python train.py --n_layer=15 --d_model=256 --n_head=3 --head_dim=128 --vocab_size=4096 --bias="none" --init="normal" --lr=0.00933 --lr_mult_down=2.0 --final_lr_fraction=0.05
MLP neurons of a small language model. Each row is named by its layer, matrix (down: output weights) and neuron, and shows model dimensions 0-255. Each number is 500 + 25 x the weight over its row's rms, rounded and kept within 0 to 999. Numbers have three digits each.
After each neuron's rows, "fires before" lists the tokens most often just after its 100 highest values on Wikipedia text that the model never trained on.

L7.down672:486481512511501469495493499501503495499478489467500509499487501514509531523531500494521475490562467477528484492514471501521523529499475499549507491451509464520505549547478483510568462527529499455529522484514492526493472468523485472500502426465549485477511482537468509490515510497474482520516499552458503466528490486484488518483541535506493500534493488570482493505508457459483506499505461527532516514541477506503461485495517511521515553475441529491471496449488522480468510538458534489481458523505516482474510520492481510532494474505540488486511528497491511495496479491501468502524544519485480537490440485527488517471507487509530527474501525464523532431509485473519507500534509466504457489500516522536524534480482503492522520536476519475501454492504509502501502471507537
fires before: " the", "ee", "y", " which"

L3.down719:490494483475515450503489514499450528471504505478488485480460476471462497499470512501514549460499531484487494488542480478485460479538505483525518468503546506500507515496523538513522516554551480522506504481483512489487523510500480463476512475504534540492460461497473477480514524483459502495491517498506490514496464465529478505443507524500441528553515468511489538589520488480538504520470517472532487514492499494531513462486473535547536485479513479486481479518520510514493476509486533496471470512496551505506530439489505487541455506505492464489476477496498459527480516496493510509521513463537491505523485488500530489472510483533534523499486490533551505519510523495523488450488490498501521497468466516488541515485548525534499507456494542466492526536514495483453533512492516
fires before: ")", " |", ")\n", "–", ":", " ("

L8.down928:506461468497467506480502481499551486516493427513496518479527481546499490473572497500483492486484524491523505542458520551492478504471482470474488473522502461504508531535503488461496554501509512530498487522479558515466524485493497505478492487518507476473554510537527458526460512473488539489508496515509535513502506501518484499493494496488514502532536487565536492538496493450504545539488510496474528500496459520497510490543485519527469472484499498482457526518456544512497483509513492521544496502516528488509502497425478481483531531517478515489506512458470530485506552479494499485488512487482528537497458508484511512518514490478468476509514508473517492464469489519479521530545503526470546455481474457466480510506496477515524466498508504475501493458495481487499500474567484
fires before: ":", " |", " |\n"

L4.down898:541539525512470516513484499471494487479536423465483521459482476501502482457510475483473501496505529481515511516464523484493481587498510486479541498468491505491484466483502510526494546511490516510520473453504510501469520533518553540497511511524496503469494467497461506500452468512519517447486478496447502474529474480533461518489513532490509504492533450498545512487481489486514497510523488509447532512499467515511488473483521516506485542486488527533464476488477535530520522506512496522484479491479515507470497537537534469516498497524536508513507500500491520440489501490512488505537558490514525505453500467517500529517517506510487478500523506498487461492536484484493532519492455509505520507483562459520510485486484528463495513528534487542520489538545462520457499507449469
fires before: " (", " |", ")\n", "ia", ")", "ics"

L3.down107:509489505503477486472531450443499522510478517508523509525466456490493495493531481485490448513510509476495566464482454538504509522509485513472526509507524496512472468521528483502505488475551471451519567521462466499511530472517526495477461477469503462525522529485476507457518519481488509487500522527484542499480491519560505551500502478520510457456510494514493466503483514510516481520527461458477455493550504492491503527458506512478455538522495504512494517505487465518469492489514468504509479518507480520473502473528494497489480467476495524480476502506466527444470502492490503498518513469508500496543497503476505504551458516499527470531523488527482549500510501482498493500514573490543485500483523447516533516513529536507504534526460518505499514555488538502502472510536512
fires before: " |", ".", " |\n", " and", "r", "ed"

L11.down270:481509530471488556489462495471498500504560488486524543534526476505483510505442498479507504502486492464482502484513528512533561484541496505457538474539534467484516496488518509480438502508489467478494516490520518503519522494477480474483484514526511484529537510516500465475488520529528469439483496505500509489518515506485517543473489463436497544462499530525502514484473515460479534514493515487504453473532541526505530492503484532522500474452529509525470474498509487507535501511488514509505472458479471505473540471493455497547522514506511495492505512496505484480480558490501511510503534532570492488505506455499534495507504511501478486467543511518515501524533452495452475539475477500505453536489490477470459526501519489481520546548482531504516498494528480474498492469484479
fires before: ".", "ury"

L12.down535:513525564491501549542500544480472517493498560479486493534516504529510535466472500497469499476495468491482493487459496517531518458484476532508483469485536502479474492502478468440519523554475487512472464505514508491502497495493490497513487518511494496498493509533518515529491544502501493455485493500517536514500496519479472499510483510514467517473536505497503481511497500505524499441500521551557484452465472535475494491522541476494490506520508508504495517505469491506504488468498487513571491467470472510478528519489544521493458467527439510480497502489542509501449479544523493515512491486500484528526483552535504479488488531495497482503503512533556467517442518511523495525501496523535515473481426509452528540512502503509541513479508460490483521464484504476497497467477445
fires before: " |", " as", ":", "–"

L4.down620:517485469510504543493500433501471481514497495532523523524540502498474494495521522485511534537473465495492560519506513525543490492486500472533535521490483510498464517502526514459496552473468483490501489537435473526551539489504536487501493494548509449510502486474441490466513512473503489466477530457468502519508474505513437497489489492486541482491514500426505511537495487497505471490530550491533502478481518480502499431539477501468468494528463526527484462513510549489501500537510544491517514507516512514515498456485488503510513494495512526509518448493493487448503487480479463501464496531539486494524468520463508472512501490525540535529482493516532462510519529516468528488543538493526530520505481477510509488490466459513519520503502496470525509517524476506500483506495488
fires before: "\n", " |\n", " |", ".", ":"

L8.down696:483538502507471559503517516460530528519546507529526519460521497521500504500467484503532513497504517520533535522511489504489485542519534494507473474561460488473517500501472485500504519495464538474486477471525479478452522472454533509551474507491519478526478518526471467487452460462526472486476488486501507480487517472520529515540468505502487492529477456501476537508540510567539474528489488511449556484493462512518480441536511525521495515525503515479494498520471477519480522485514549507547460470501501479517482508471520507495479469479501517531498495483483491475535532516525508506501495544509505527493501467516484544491476541504502511496441498473523514463501495528506515490565522486514488499468476469483504473485480539512487481493469471498459508533529480486503469478475488
fires before: ":", " |", " |\n", " /"